MLP neurons of a small language model. Each row is named by its layer, matrix (gate and up: input weights) and neuron, and shows model dimensions 32-223. Each number is 128 + 32 x the weight over its row's rms, rounded and kept within 0 to 255. Numbers have three digits each. A neuron's up and down rows have the sign that makes its largest values positive.
Before each neuron's rows, "fires after" lists the tokens most often just before its 100 highest values on Wikipedia text that the model never trained on.

fires after: " L", " l", "L", " D", "D"
L4.gate416:122098113145147087159177154163198151119093144144179074120159166087145158147140074140112100138159120132110109090148093155159200092152157183147149112124112100094098169156096151139123096139138129127101106182085152132070127154132174114174155106133172079133115091122098105165143102134135102132175108107176036138122127145175126114133165105126093167159143175142128125121085150174094142183119106135133177088178182138147108131110172121179153204110084133132094148084125060188089133166097234191111134140145082120141159119194095090106093134084156138150074148140095147119109072154120067123
L4.up416:180077168136138138174194148127165090114084104155128068071095162174046127188150119081104190130118112096146092104129094137190172066125137151148088076122120124121101164146158138145108107114137141122102119086152124114081114080134149092175168164149134108170102105084101136154090077148122130131149092058144087162101123171177144149122159164192111108108147216126092136123147124158161096151164130117170133108197111054115151135143117170139102120091116110124142178067084099177137179176078151165093157123107114113140068123126091108181091141137145115173107057120118161133052134153122077153

fires after: ".", " d", " dist", "D", " D"
L7.gate557:132121089136131155185124142088131129100149111197116082114123143086149102202144119125092170146129051133028135099087088149145141135147103117130143164094141129134151119160148070119111112128098189105098102088158134143125164171130169117151126083191137071149158143083153126138138112156071185195133142157111102148068147138152125140095152127191125141107102131095037133105105087099128144188106127092096136142138241142132160162122161112154152190100118072090121129101080133157160148143072148088124118094113086101084093134146116121150088185134082131134102134105098121066112125104116146111
L7.up557:075091110094116130113102104097166097080147162190079065141072150073139096070086082128099118165119104107064133126115137141139106126135062117076144124225137155120146134150119171136132137150203142183107184089149139121093131153123145089147064136127149106104105109151098142163120093159150120114228090134073135117139159102114126108114116203123146088122111135171156100148141117146079117088140106097121176119114107133172084094105131104156188119203092076107105135150125148163160093149081115207113149139091123153154130128125133137129083108128156139105116039061083089104083103110128146113

fires after: " "
L7.gate148:113105153131099116104095150122147139144082167057077173136118153128151112121091169172148087143155135102101116131141063161085157229178129155124181130116164122170151152122163067139151155157089146141067110152135145138141152118122097152111106100108103115142103034152172155087137067123145158137131148103085120173148067120127152102095114114197071037148148165079140128112138114145162111074169172150168147089125121144101140101127117086087142094154099135168167187103164150153122139138167085148112103128117125122109134156096163114166106132167078131126059110081119071116128168166143085126
L7.up148:110137147105097132130078101132149111170130137162101131109121129111138153137129108148115108143128111118113131082185072142112123123106127144099103166227130137126087122141137130151133174092151123169169067105072113065105128143109110126098105149142194190123123112151125076134131115160193113140188125137219120137112138165090152147159198166202138085137163128183105163130096098126136173084086103074099209103087143061170173129152128098130107077173083111155109090156103141130081167131144101168144139113087045159125128161121098124185167127120149060191094105113120098136135180143132167081

fires after: " ", " se", " $", "S", "rug"
L5.gate255:120060164103111136094065104176154170120113162089111148099171136115107218198091147154154105141082092122109152108156128096100145103080165167154068123100086087076133078168114091084083127150129127145088149120129128156157096138121134153108126134131107174106142152131107135122162127163174148055186145116140128021123068182161087121161134182131100114136079112156102113137167128051109066144115155134178124138139165168147155122167150108073060124095133161131186143158166091110104168142111117107126094082111164112099114087179122077113122140141126123159105092129152170178177167136131101092
L5.up255:094104080087172069141124120146107137113111140089124100141141175149153175202134160148110085102129130114111110146145152117127052142091142114164106106093100132098141128079104124156120125131126064120147088105088124158142087080130136146154156162125062115150094128100157129179113152136063080139170110142154103129105141150117101186094163125119156128164195120120166100089162127045119109195102142193169116186133148192159183077104108134142092153118126077118156116160179060139147122125145126190132185137157182083164117137140146109161148086074186185150148131107127067182155148122110086150

fires after: " |", "|", ":", "-", ")."
L10.gate129:123059180057080115124107177111203163091190131099187213133137114014123101124142196088108191139141111100090139151091092151165116177118144162138092133101131137153125092155141149176070153096122125176079196121119166190143136161155118119158114124182142059095137154160126131132144155111123125128143074090125150163154092098109127104160123110104142107134133131121120131115082098150107121166098138076079167143134143178151105106120122116170101160082059127123167162130175149180154187132107154108130164107106168119124130093142148172097088164087099145130117134141092091140139127126173091090
L10.up129:108078095119167192139118104104091080065101168153152146084121092114061095192170137150137116133133101170088125127124108112132162133153102148170100167116168127103152071136158078105154119119132072149155091096094114148088095104128173138122144148149118198152136130154128175138120058184080165079124048139141155110162146112130149125130166093089139127121124156146111117108123177057159165110167133147145130159132140143115127058176162112149143089192225147160108126170110100145117084114120159187160107140134165169154143136142162139119158066145155149153084163119095157132059143180135109102

fires after: "h", " sp", "b", "e", " G"
L6.gate506:122159146093130133075154133134138103140077163145129191145144100093094165123167146195113096087161168111051114085128144195159102167104091152165177171155126093142126203124113138069134135120161137119132065108079151133171136141091091064102109124154097102160169113153105145111092144091135169110101157137149127140096100137140183126141097173138113160100180103153095078164153095105122124138185168124134127123126149086141102194174162103191101155122115153132125128126157123065124116171168148169119116068142119138147086124161155161226097149154111147105179150145125150079125104161183168139
L6.up506:096128099160154091033131146129141158136133179132089118148162110196093120119071131084127081121085157111170117165131173168099136001130182154164163166049170114128128138183102121132088096113144164137160085100104146106135145172092146141094082181108102106104138087167097186062111064149130174133097150098101114135117111087105177132147147117161112127100085180166148124068092078112084166166174167127101129121142121129171116130151147116178125157102109130130140119072107122080157163118147165148152127166140162097099106147173124116069100123139149122159080122152085096066118174146136185159

fires after: " ", " ("
L11.gate210:140082081131099137132120133127130181173174147094124130164110184095127216152111150165120126175119104132147139139143133129111112034122121182145094172184108118063172170115148134163145195161148151127150142155087171139108169062159194144136125087117089134181123100159154105163145138157076101172126101201142129143116171114156120133142097091156125116147147113182098101156115087139148058149122156147109118146066105126099185118186128117146135144134131135111089087091138108110125149172080055085149107128148146143102101159118096054169123145147146148178120096079132084164084199121161131112
L11.up210:135148095114121141151134126113175160120145095093175133087159163175112146134131128177132125040054092189134173172089125151149159132142133079094135083174143128140177099118132149176112066135083146077078086167098143188152066150099144091161116135176097075131114077111168126153154125117107124102108172163095152118121152165156091100172154109185117088126143206170147111077169147106102203191115135143139149119149075143185162118134168136131150099149101158046126076192142118140097077119112128185109082117171145090134145153114066101149071121168128148143114151128134109141138107147094102099

fires after: " L", " l", " qu", " W", " sp", "L"
L6.gate72:132069112117153107092151097159132090116162162149087146068114142085146136136127147117071169101169079145171163104212072156152064116117135138190110053139050121101111163110219122105112080125157108134119147146115158118130153151119138169226123145077154120142077183099148104150100111133173162092136081157102092147137123077126157104159157154100185122111067106164100164115094139123125185156117081095173107111131137124139071137114089107113081179086139100134128113114072104130073112147167119110152123093123116120114147108141155106127138165140168079064139155100091054109111172113117095143
L6.up72:161093055115116117113094090119143104111102120109116115115061093148129173064128147116046156177175122132137173115158080101115111221162099122125094148154047132111133125131190179107175110107158160102109125136141108184104131124105155122120128141153139108106121148090223081172104077140058184122114136102126128098112122082123185069158145167135101106132168136109066223134148140161149128098124150134117129182166108142114092075197151112131114131074137130113167097103051160173164147111153161163126115095092114120123106096150137125163085132140085100153122158103112147093124197139106098179

fires after: ","
L11.gate167:210132133128182067051106128114163148152115173114107135193128115120119119162163090171176140085088132075136133124144163103091143153176126115119171068212085118120182103165127119122124120120118114130101144132129110113096161085136076108104113209108158149101117138134195130127126141122116138103181121101094093179152152146115112121148129131081090129177149208110117183145140166106107138138118156090156130126069173093076165164180038165087147151107117156125146167119134199081121145167104173157129170145157078102121118128090113149180106062162096079149084142133089164098100132163131096114
L11.up167:174105053159106098079168134181164156183159181091125139166158080126098035085122131099151076143133116107112144110131094117061220133153095148127167140110110124148112136069084126098144193074125106188119099129076072120172162087130148103152162128117097122129092086126125140111109154113118168124105126067155155090107157113135169124150099123089063171124136186121124136152176125100154130100164121095114125127148090124099154122170124167185131081100163114189138151088144137085145101100125107089080127157108117141165151185082178142121150105122059090077088129127135128144081155188146137146

fires after: " |", " G", "1", " c", " "
L6.gate200:090163103164105132135135089136183147096111166137144139146145167103166145175163107129151144124165095117116153155065127212127136168154142171148104120142126127145140152150198127096138173128179125147115074141138117126119159146114123155137037112124097135194128089163161109120097135107116064101116194182095121106172175159099094163122102134159092150127122126072098094145057169106181075070188100155141119152136104153172122182122166123202121144115116084176127077073105129154119150124097185097165160155094131162072135131127103114117194183152131081027165105130118092157146135133202106099
L6.up200:125135156078131085125137149159046122099128105125116143133134124122089115144147159128171144145142134153180141103143081041192130120110129158173123164107117143119148149092092175114102086101076082085138131134120117095135130100131133125166138109153135101109168140147217151154116174185192199098158146108135082135162126119149135099128103131086126122112112163131097168156112128147148167151113154076168138111161155150087071115124098165099075098185159123131145156181087111047132133116150042070152142147205129131097057160108153096129101192108102158098098153105137140093123136170092065089

fires after: " d", " sh", " g", "x", " fe", " Sh"
L5.gate430:081111136144113126107114131180113154157117141121159115106122111137113171131077129184173136098109138170162159058150078107106114172131116136123074104072133131158114163111147114095164130131139061086150145054100155182141111115173149098083149092064112171106152151116156154191125116134120095085122106082186094100121061133091176147154167174129101109166175146160145115104093205128139165169088090099143189084106138128129076158116125071165105099173091150120114068158130118140129128119096109123131140129070170148148075140110106140121122104153095134152148091150146102177140119031109165163
L5.up430:095141075117112131097079054119166120046164143077098135131127075113146143073096103147140079113136146160084170115131096136128123155164121102157068073136101072128137127172087163118146131164115110099081173132176129221098074150130138131135126144106064128091115098109129143103109105129141135146157137159125122133170174090088110126133129209130091114177137159121171131085112118133111088085139112156149093131106166114094065158103156096143124170109143120163176099110106087145108170129100136166167142141111181179127176091153152113180132146113104115129110119163102138120173199125074152142

fires after: "g", "b", "z", " Dr", "h"
L6.gate534:116101094165087135077187073160084107154099100140119145094135139127085194134101105141129141102114126086122085138133135176112092134071152154115085185173108122119140186090154152079195119083106120184186092130111120111208145129054117065173153132111102100108138145118140144130087159150135133218135157127148123105135107072180111125108183100127056142160147140094191155145101099160160135162089094112140189155160101139161131101162113173062120105096136141170124144118158096149151073137115106088161161101175141112145119118094134145158092117126079201098111163156099095124127102084092166138
L6.up534:088130138132111184156113210108070080167148199112173108127139116130157085104156120115097119156157160156164132135082095115115133092074122115127151135092102099178091071116100139158095108095125053105108111144116141111162107087065159180161147121091132147106185118139080129125128141105121170097126157113072161078144189153092189127139108127184193121085095160124125126098087137126091048115109155118163122124138181193163066184145125176127139118143181102139150076114143105152174156182155174143103070163135115180129077150096162141130114126115131189070099138139074184134122131130061142173

fires after: ",", "."
L9.gate221:103151075104083113175121104148175072137113145198129090121176106131133116077103086166101106158145107105151091142128092117158151180088106130150127139144159153104125191094122135110170166090084180091158170146157161167063130109128074127130106125139098093146133198099149171105177138098071179076185131047082151164112155144146119110116171186121072076125127116108176137119160118141095149137128088105115113075108168170090141144150117128117029154129105141089158165084127136166092168132110183169099107107136099099101109112144176034111173119100097144149068092140141158170092126126137100101
L9.up221:103128138121115084100138143093178143151148105178061088119197134170124170192110163139121146139148121079101162097083178195107134123098134112103128104144123179134134137088101146148152154108150119205107163123144186158153127171109129108035144103136137127140124159111157119142093153144146092135106161161101148041125201125116179118102088155094140185170165104149153124200055069173117120151062053114131156147196166140159162083122146142081133188162104134097132091148160083107124140116114130097101130091085136152130162132077130105075157162140131119138157059123092121108106141163110153097

fires after: ",", " V", " v", " P", "b", " Dev"
L6.gate439:097106168098126118133163182100106098101154079108155178141167110117142118137133173101144126120152108118161147132115113124184154213132107091099121127179164202182132178085120095147115062115151136150144166122141135085118180120160179113151105146118137193090114155131106107087071192099167099141093145132155115181103130117126150116147106104177166083181086088176105092060115094202144154135122145120128150136135141104138159155186122142150134127039155144144092091125141134250135135085097140100112057171146135083109098101143137087132121113120065099149155110127086080151094084143172161142
L6.up439:187136096175073158125095112130119115119130106130160113181120085158126160116140078129129140176175138081129099149111129076160058131102171108138096131124115067134127160098096126118146129113099106127069110222140131123104190130153144097075123134101140127070166092162200091113139093168163127117118121101129148140156174072072092175128123155107206108134215164080128147194090160193086112191116113115192119107062134096104103111131109088080119103130169136163121134104127098103119079147115174109113147144167118158168170139176101093066110153153170158191112169096056120147188129154184120093

fires after: ",", " "
L11.gate22:109106189222142143084138105098148140159150183157130107092134127145147156130089170148106090165154115107171147131114080123107172146140082180135129177143142180105117123157126118123168115152131183135122167169129082143123184149049143090085125138147116137135175142126132196100118177086194112070131116120086152195124095126134108086138118102144117118096105134141114085115127066095133132066110090109127169090151160133177104122148195128076149142109191150091111089113205113134157169079134062135096121159129125123075116118133101106121175092196160125168067127102149109117062151141120106196
L11.up22:138147151140059090123053113156105081161142109136077184146127176098143099132116072116137118117098112079150136103087148070115160137118074127114170141124149087105068118117051190084139167142145109119090154160121123120075064175131086130147128149110117155144135125179094110081119087147157140122131172167124141107141140168145174137192096175169071075139099119118148141104092115143152128132186132094153203165089108204189158153144108100113152173108155054110156132094087134136117098100128117120084148139153129099126147149150119162137134174164106128193098137104069091087097139206082097127

fires after: " G", " b", " B", ".", " F", " f"
L6.gate87:141111114118120142099047210126136109121056109185147127063112137145159118170175108193119118124089113158173148171094088182196088089095180196123096116141075136091078177145147123122171122136112120107147144180118115136152150185139132124092094103068111131166091181116113116105126121071153128079110103107115166137136110147094147112114108117159188167092142133155170119143153126079117122172159123162118213087149099111085096081113168105112210167127117104133047167173098085141163100136165140132102111098158144105103159147075148135146138105036092108130121085146147111092157112138146084111
L6.up87:126139138121095103127137142217104136132105117148132120110146162100087158094094100144183103134065120170176114157157061104171104194078108141171131106130089085094115151176146127162161104191198112096088143136202164144132164141082151103135104100160108173168134133189118157095146155137157150133174136075115182101118161104146142173172083110154115140124166159090133119118111117067055140186143115229099176150163097105099101161093117165123208115142140128118089175171067107134148153148163128146135075090104118132116137124119178128128101103065084153115089127122122091157125079114076144157

fires after: ".", ":", ",", " .", " h"
L6.gate224:121086132117168152115148117124157145140158120116160137125172118150122162187155231089132140121111141067158100144126161148124166138183120132136161170087117100134110152092143120141146132134136157143091107169063165140125113132093136121124131090068133143199084121096109080149134108104158126094156125067151037153160191080055094085171145164135116157092101128144169142116156183148137127094130117079115086143097113169143171102130140085158091122121107132108142081177101093205085180083098112137084169146083144057163164158169149071062181118121142114107115127097093051103099171099142104123
L6.up224:139143166142124120114093157072151124090112141106115111186114162060102123072058134116095080076122133104152158130074128087137131143165135111096151091197101203143147101152165163160120156153101114178143120132136130145099104169145089102128173157120149156128140129087076071101132185109151111087130113099127140150144139103064116151058150154183139155143120132128138139172133157139171108152159108100125146120148217104119099109114080041135181146143158160165189114199143133112156077129121113210089130193086119126081096126098104100170123105134102117118096166138136108087152112203093107185

fires after: "==", "R", "==="
L6.gate7:108068134139133141111138097108108083072137089097135241131194174173112090130089126114181131083109152159183133136111143111163123129117108168170126105136100128201095116136118163123105154150163052125121123177125062190158201146121099144094167135127173059158114093080144135113110177120125127116118102149105131069113115150158119115140132111135109166125124105109102116141158139132107131150147116143093109070101180087107107167164112167138135152074094214145146137123157159140149154152054120187106060125102120141143160177139116100105138092106160120111106171103108140118087143175191104179
L6.up7:134120129156159117125084164133140116138141137082161159195139131150152145101119158097157194087105119200105079138117137113110217132065150158123089131119133077128096142112125081150114128128163101206185146134088108145143139104144086104147081163207095105132084101170134067114139097143110138191111146149095105196109072125150100145066137200165123149164129132119132171156162131179097111171137075106142104126121130079132103145135165166096114195111126095103192078142168141116157102103156135116099090108143125127103117137082116162109075119148126130174149186126071165128086129126037104121

fires after: " ", " (", " |", "1", "8"
L9.gate512:120104127143155130138137133093085130196173158140109139116100122150152186126093134102113115190172114114055095124196111089145092151150112147139133125096114092118050076128109115083098119128161122155153170130099128174107123167060106171135101179139162154107206076093159082100163175143107158115142174159067120063085170081164146091124126148143118112157226147126070106163125135128159145077095132146150156113168105071117080138117151120169079163189141157063100111098131109168155112102164135141105166147109096089089151164124139063184165136131140127145083117138114156143159116110127128096
L9.up512:080179068119137121089129098116169087107118156125116149087074134143202083114116106154094175161146122122122170163109139115167147117106075174095093178126144144082135084095114070119175100158130109121170152098085107116095141147148072141105099129160119114076081109172146149098101175147046133167079136133185115152088152154127135155155161089146082118117147087111049112113126145141092064068114152074103169172103059166156155107152075090090141190094110091124133122071109150117114129097175142150117125104133166134126111108147150077103124105093119111109119135146087193116138135105129194061

fires after: " |", " Ab", " ", ":", " A", " Em"
L5.gate573:162120119091068143113146155118187129075141129106133126140207074157132098140168117209115104144244158130152149103098152120129057088174137144066078107103143141169088127111136141111118143130167138166160116129104091088164090151125175138081085101104065139170079090131128092156160085137154141138185119175127128094206137138109098141136109188163117100109071116129150126157173090118110115150126146164142126120104131173174121131100124194111102149139142155158098089196153125162140151149094076184105091101140083148126126152120118073134120133133121138107178167097162104147133114215146097085
L5.up573:054122142047167151155081141119155153121133149124126110096092127131145111102141073207095110098106143133149105091154137144130125083165160111132129146092172099127089147050121122143110146135122134082143125183194123133081064068170087141112174124176065173120115150115105120162163131163133161132200154072180091104141118079093081112135145117122105098130103114097114132138161067121186092106191074142134182108132113157155166155094175171131130134143108124100107114154096137111200155069140101133129120165174082162126096158140148085187124137135084150139104130089172123114143165162125147085

fires after: ",", " he", " \"", " be", ";"
L5.gate267:118117125091074128097125136106170116126187101137134147142178103128131152175119159146149142139211139112092095149132140163132084176077093163146095121150102141139127117116111082138073134152148168095133098074144150144127136123129141102123125140153113136102101102108135111091106176146193150112153095138112127145107158110078163168132072123148161122116141172062113120160064144136160104109163091103124154110138114060126148136127130090140162130139162107134174133108139123187085127114194081122108146062065089175150084188154166104172047163132076173117176087101156090099164148169128087138
L5.up267:126101133132089127111139089150132185180097129136155138077166139153159157128158208150195069102206200080098135113174150175131144111123090159143116131064118156116163143128150132132115126184084131149128120143134155153115133122064160161132157109186156077047144059136082112116181124104134141101091103160144141143095137173159177129111189119165121129081150092151117099103126145086058085102152141137152200112094123111130178168136130123102177132083184092115142118183093105132145139144134086117149140117095184101152139182112100090141104166110095142130178078107122125126142100169173145120

fires after: ",", ".", " cons", " and", ";"
L5.gate251:106135160118130092175089143088076175165090112116089079104166112120141152070151165138154158130137048084076094185119119191186145169153170148167072077112050102091127122140109146168151137114118099165135104095146182135077122108124111120130098150123166147114091128122168077114135092152158157078104129101100164160122127088110143147108119105147124124120103087110111119126158148139191146153084137150121128119160115139220154102069109184162154128120158066111074148089152110172099118128132133142099129138097066119078163133128146149100089109080134158068129131094115132170066061108169140108
L5.up251:128095086143098129142069110098113085184093138178097104140181079118135131109118132136196101125136158136075101135136142126175125125135160137198078167101085152106131107173110129154105159214126137211141175147145134127150094132205123103137099069138163143128138128162127134098139176192162107127071155086125139123142108156114123135123140136043122154136094105142167175130114174167119101121087120125115092126159144112078124151093080168139208116123084122166110137145097157104164121213185140120140184127095132119154138188148129115147124149147138129164165170119131181124093133126119135083

fires after: " \"", " (", ".", ".\n\n", ","
L11.gate287:182062198101136131134071151151184125086154144137165139096186140124140150131107115115091137067156115105128124149140163169138102160130098073107140158090146088133141094123163083150059146132109112141130105176107101094210147129138137109178115043133174141120123134104162122116093127175121165126114142130111091119125186114182150148098153099145127101152080147135059131100081158164098187124144045145145094118090138103168135138183164133130161150175179072127176098120148113184140135155131120173171136124108130071090137157107116109185123163167130130136129083116123129070060184130057140096
L11.up287:177096110052142079080085175176097104129121092152128130156125112151121125151116158083107132081146099115152183156188136119128114137142112100100184145090145151141068123146182132167109154113125131146114090137102105137174117146081119139146083113134165159127096130046146135115119082124120077122177141170101100078123113102174126120141164111161038169173128148104097116136157099142143167143130102171130149181146176125119159089129157118195166117116109184152146166163145154109102108125140154228159095120067143080130112114107140118174110121128065086133183126190083194101174149085157170083

fires after: " b", " f", " h", "f"
L6.gate307:121104144172126088157090155138168175098096175063142172134117078102120130107071117120144146176122134091136158152060107149109098084075146116115136079104061125128179158135188128153108111159140102135136071138154161110153150143077072140126110157097100095169135112078122182127136133112113199175151089141113105199117055131107172113138116112087182120124122083121171214086065162101103103116152109127076218086115139130126144151108108184127133085123081145114118112150118141127110221103138127103131117115143083148143125105171118114091097142091101155121106110174148128121108139100099114144
L6.up307:119111107122170122103139120092155158171107189156127157174155136173099133136099114092166096091109116102138191123127112058174069221180118091137154157131064136139128129132105161179143066206139118112106143116153082072119165106166097089101151119160153112130132101168184127035151113121134143117139146085104121074165131139117143073132125123165089075119093080072123133118083132079141112158113128143111155139116155124087120113123116150190163180072055149121110147124159098159112106139107116163077181067112129096149136161138117142150108112048100181125162093117106129098094131176146091160

fires after: ","
L9.gate226:101132115113132131156090123097160136122127129170150195138077037089135166149196113156082097108098116103101140081108130132167104142084080121202069160121136144121158156095118112123176109137145141133161149118081166062102061140104152107166253094084157121095099110160124130153138124068126110078132095158135102151139137124077138109144103132118071063191111147149168166142100143102127137097148158098201122118159169137141139146152070097085182140122114144127127104163137107152086121140079161129171134134101071135127118093123146081147088132159093124084067112147146124148128094130146099155
L9.up226:122117115101106148093096144130114107112129108128192092101171130160170079103087094140140071125139059111169131105175119132117152144155074145099156098097113174068137079139118107118164137134067148177154100123141069104116116185119181134093118125141130125075123185187110152171162134066125091102157096113159132115140179136064203141155094155115119134144120167109156166133136114101138136170111156128142140134153170136176130200139165163112159154183113130199157175039167119163117076101098181191114149185060103141127127138079110141142147122083087066093111104155095147091153199164158110136

fires after: " ", ".", "\\", " There", " there"
L10.gate116:135160151113163156090126141160097088133126149103127075161078148134161168138084121126130095138118108128192111181125104092165175135158141108109092098085136171183146152123094087140103090088153131171102121159131098150105141122130065125120094150164134092153122107149170058082120069134183210104060113088132154103090137122122173145142136131209134075056141120164113179144138128130142135160134136104095099128086110111143126112133086172070104092157079163101167179085108110132103146098082140104157096089116113108141155140101122203125134089190125170097200144172128154205080082130160160146
L10.up116:145145148186121218090093115137151141156104145121116157129049121138153117139149115149099145124147116112137149130095133165124206116121073102118173219086146158121179129141143128163115139130122142114151150102137100099159139101064085163126150085110115124142087134071157097095120143164116128147184170130104101101143141084173135131126175147122124111147075153114097141165157144103088152126099161056143151145107140211162128097112130127110163135201116152130108117012073136142092108103142144144185132088152128093160113081096178125072136077146099082104172124155171136198148146068132181090

fires after: "b", "B", "G", "A", " G"
L6.gate177:147085072112131115062088170123134131098122115151138155151102148054174129171163090174159110074141152141193122139106090083130144093073144187151140084123094101145140180121156100110143030122161135140105188141075195139165084154171146104112087123146120167111080113109088125108111129092174142089145163134130162101060106115131133168142107177162106168121147147124105075145082097143105106093095096165102104117116165149146152149162141093113096111107111142155117168129122082120101094135118087121108098125118107129127078123097171086116071116133121110154117138172054169071098088143130159133
L6.up177:128121140088114113141130163116102193105096123140151141145202172113129079174128135155136119158147118130092173107096117118175067078119091102142164145119127100150125111114168111141112127143161094129134106092120140084100159138127112088118097140152116079168088123186061128134111122146227179129093114180104166134071079131167100151171120121159152082133158137103124123107143119141071146132098185104134153084036167144142136136058017116176143159123100139131134124090142160189122133204100162117104142132118087131165090135071142117201150161130123121120125124181061114112100136168170053132

fires after: "R", "==", "S", "H", "P"
L4.gate283:132096183171101153049111171076126100094135088114151122124076141124151125127144145158135108143164091146151134124183160195137090047129081174111088132114160144209126137125164122150093168144166097121142085147112089142096105165097094080110115151065121105189127144074089159168172150145144181112101170156109147148144132131139079123163091148182127102108116141112085165134072152156060123133162137107151131136117130117178117133154069129108102159111066082103116117074144154143134131100150154103108143157097149134162163144174122073083075131115120109158146165146080151106113157167106134114
L4.up283:094130175159161062141106138136067158144146142115125117174144175071128114151107081124106125164145117089223085085111136156135121133108156149134123192139105131157075144072117120122089081161131089141173144104128114173100171109105130084086128115115133114131129134123147102196194114082137064128127131111063137116138145137155084157113128121154104153093186149092129106169158139163096158142172089170168098084134148112138130120101076087129165117121094118079148081183199170121067091153101173129061056154093136143091100115158039153123115148164134141141143150133078185087111087127114080089

fires after: ".", "u", "ri", "o", " mod"
L6.gate338:137144174138093148108169167094110096121099164190094142066116180100133153165094166089073095136112123058171102163124134101196138115136090066128122201117121116118159165176039064135146120109118100101130126035104136118113183098156176160079112203180121203100048089101142128132117129115104122128147182107150171103128103079120146088057166119133114126164147109152105141153116125099109155162124142135176155133146159155108121080152139070109108118067158119062120134167108144135092102160154122111037117148095165103100132142163120144148139121105102161162162097107068150117086105142113124138
L6.up338:148139165118161136124148129133135080131134126134102056077126149094212116075133121117098108142100126106089129161145171153109094159100103092091175088130127122143144133106138117161120210154131067154104131113187166092085176115198122143050106069168152184122140097153156104138175099093112154121132080128101141105202143084067159206118132144087131107195081153126160094206103122127097129167131102128076083173179214181123105173138141121142097165106080038124127133134115104123124146084135150144136129175110138083099148112129112142069166123128179130087118152174102115137156142135151157148

fires after: " Ab", " (", " ab", " g", " hy", "er"
L4.gate111:155099199035086174063125095128121126112115090163144043151133161124099137124153169166092172139183123184121148126135106148160135209114143101122168080129115118100147145130162125101175091125143114176164103154082150125138121112137162109120067124099169167159109123035165143083119119165148210068093129086134129108143143070102139163198095146151117121151170170150150129146132042140109156143144139086148169137162192092130109127067134126146106140043126192163131140085148123097147137087140107164155112111194130148107091111191146108137138143138111075130133174115166105111149142117111172089
L4.up111:173101106131115140079120094081095184128092122191147078137135158084117137104141106101063094136121197118086190122120194076129105154148122095147174109080138095150109134116172086121120115103121148195134103147091101151103157111116141146100148105154156084091118138139112106085177116163133186159080103166083153135101102099118143141108126120148123154088121124084144147169101121154083162146142252141138140167124162178118107199197089098079169112095137124140149184085127112140075086150144130107129150090137120169124089097113154112098166114123109191064185072167142123140085167150189159082

fires after: " ", "-", "20"
L5.gate186:106150114108166143170083059157160079220146090107130152155154109074092117124100135135154130128076071123210171130145127118142144114091159134129122139139128136164099114137104103093076110109153169161130101165134131173143144162136130160148120164136098155109124149128142035154134129111160131116124157130134079149021114105151079153080149115102173097106100065163088144164156040105097178101097152169108099136181115141193090116104105174151112124129123130103138154124102144177095122117111176102130135101153118125156115131128167151180103180139110089086153129204109170079158103152115141084
L5.up186:143086128153134161096128086122089071155061103114091103164157152048130105167170098154134149080110141170177170121139156145143133142154120091077147149118127118147160122154109157076125111159085143147121142119059099179133107089119147139149054105213074184138137160127110160130127139114105153143091139108154170169081107042172122119137065110108146152132103175105136131194165205150115133067171142143113101138145182171079155132119120169117073123169124137153117121119119158131104053092147166125137081147134170108170135145127111140108119102115051121149171175103178098169100155160164158171

fires after: ".", ",", "L", "R", " was"
L5.gate298:082068131158203160127085113136133083144144092171125162156132103110194082114113154088099071117139149118132177109144130103182157151147072145143112182127097120147098126205130106149105158136130096162172144108176152131142145162178161093146121160121082100096149138170122118123125169129133118114148121144139106226087179125143181184133135106173119136141060148154087088142132123088140190080153147195179197149156148113138124118133065134153085197092115083064160175130144134112078157142107109169132074100091090136128133102147114139101174141136081092107138148139151177141154099129134166144
L5.up298:137106117135085104099146200122160087090144087182164108162137098145099166139160139183103088120119095056208132109160107152128131161106110153096155125168126115182149114169127122148108151156163174152086139164140129137185121162130108138149096156115163113120179123134152161091070175148208099167127146136084151182083086117141098185144101093157093100158104163106097096088106179091055140170176191103064116115132173107129160116119141160113091115127122171177178154104177167148072137090121092083112104147109103149138163162164087119168127137158128093142132146065130189145115169125147136121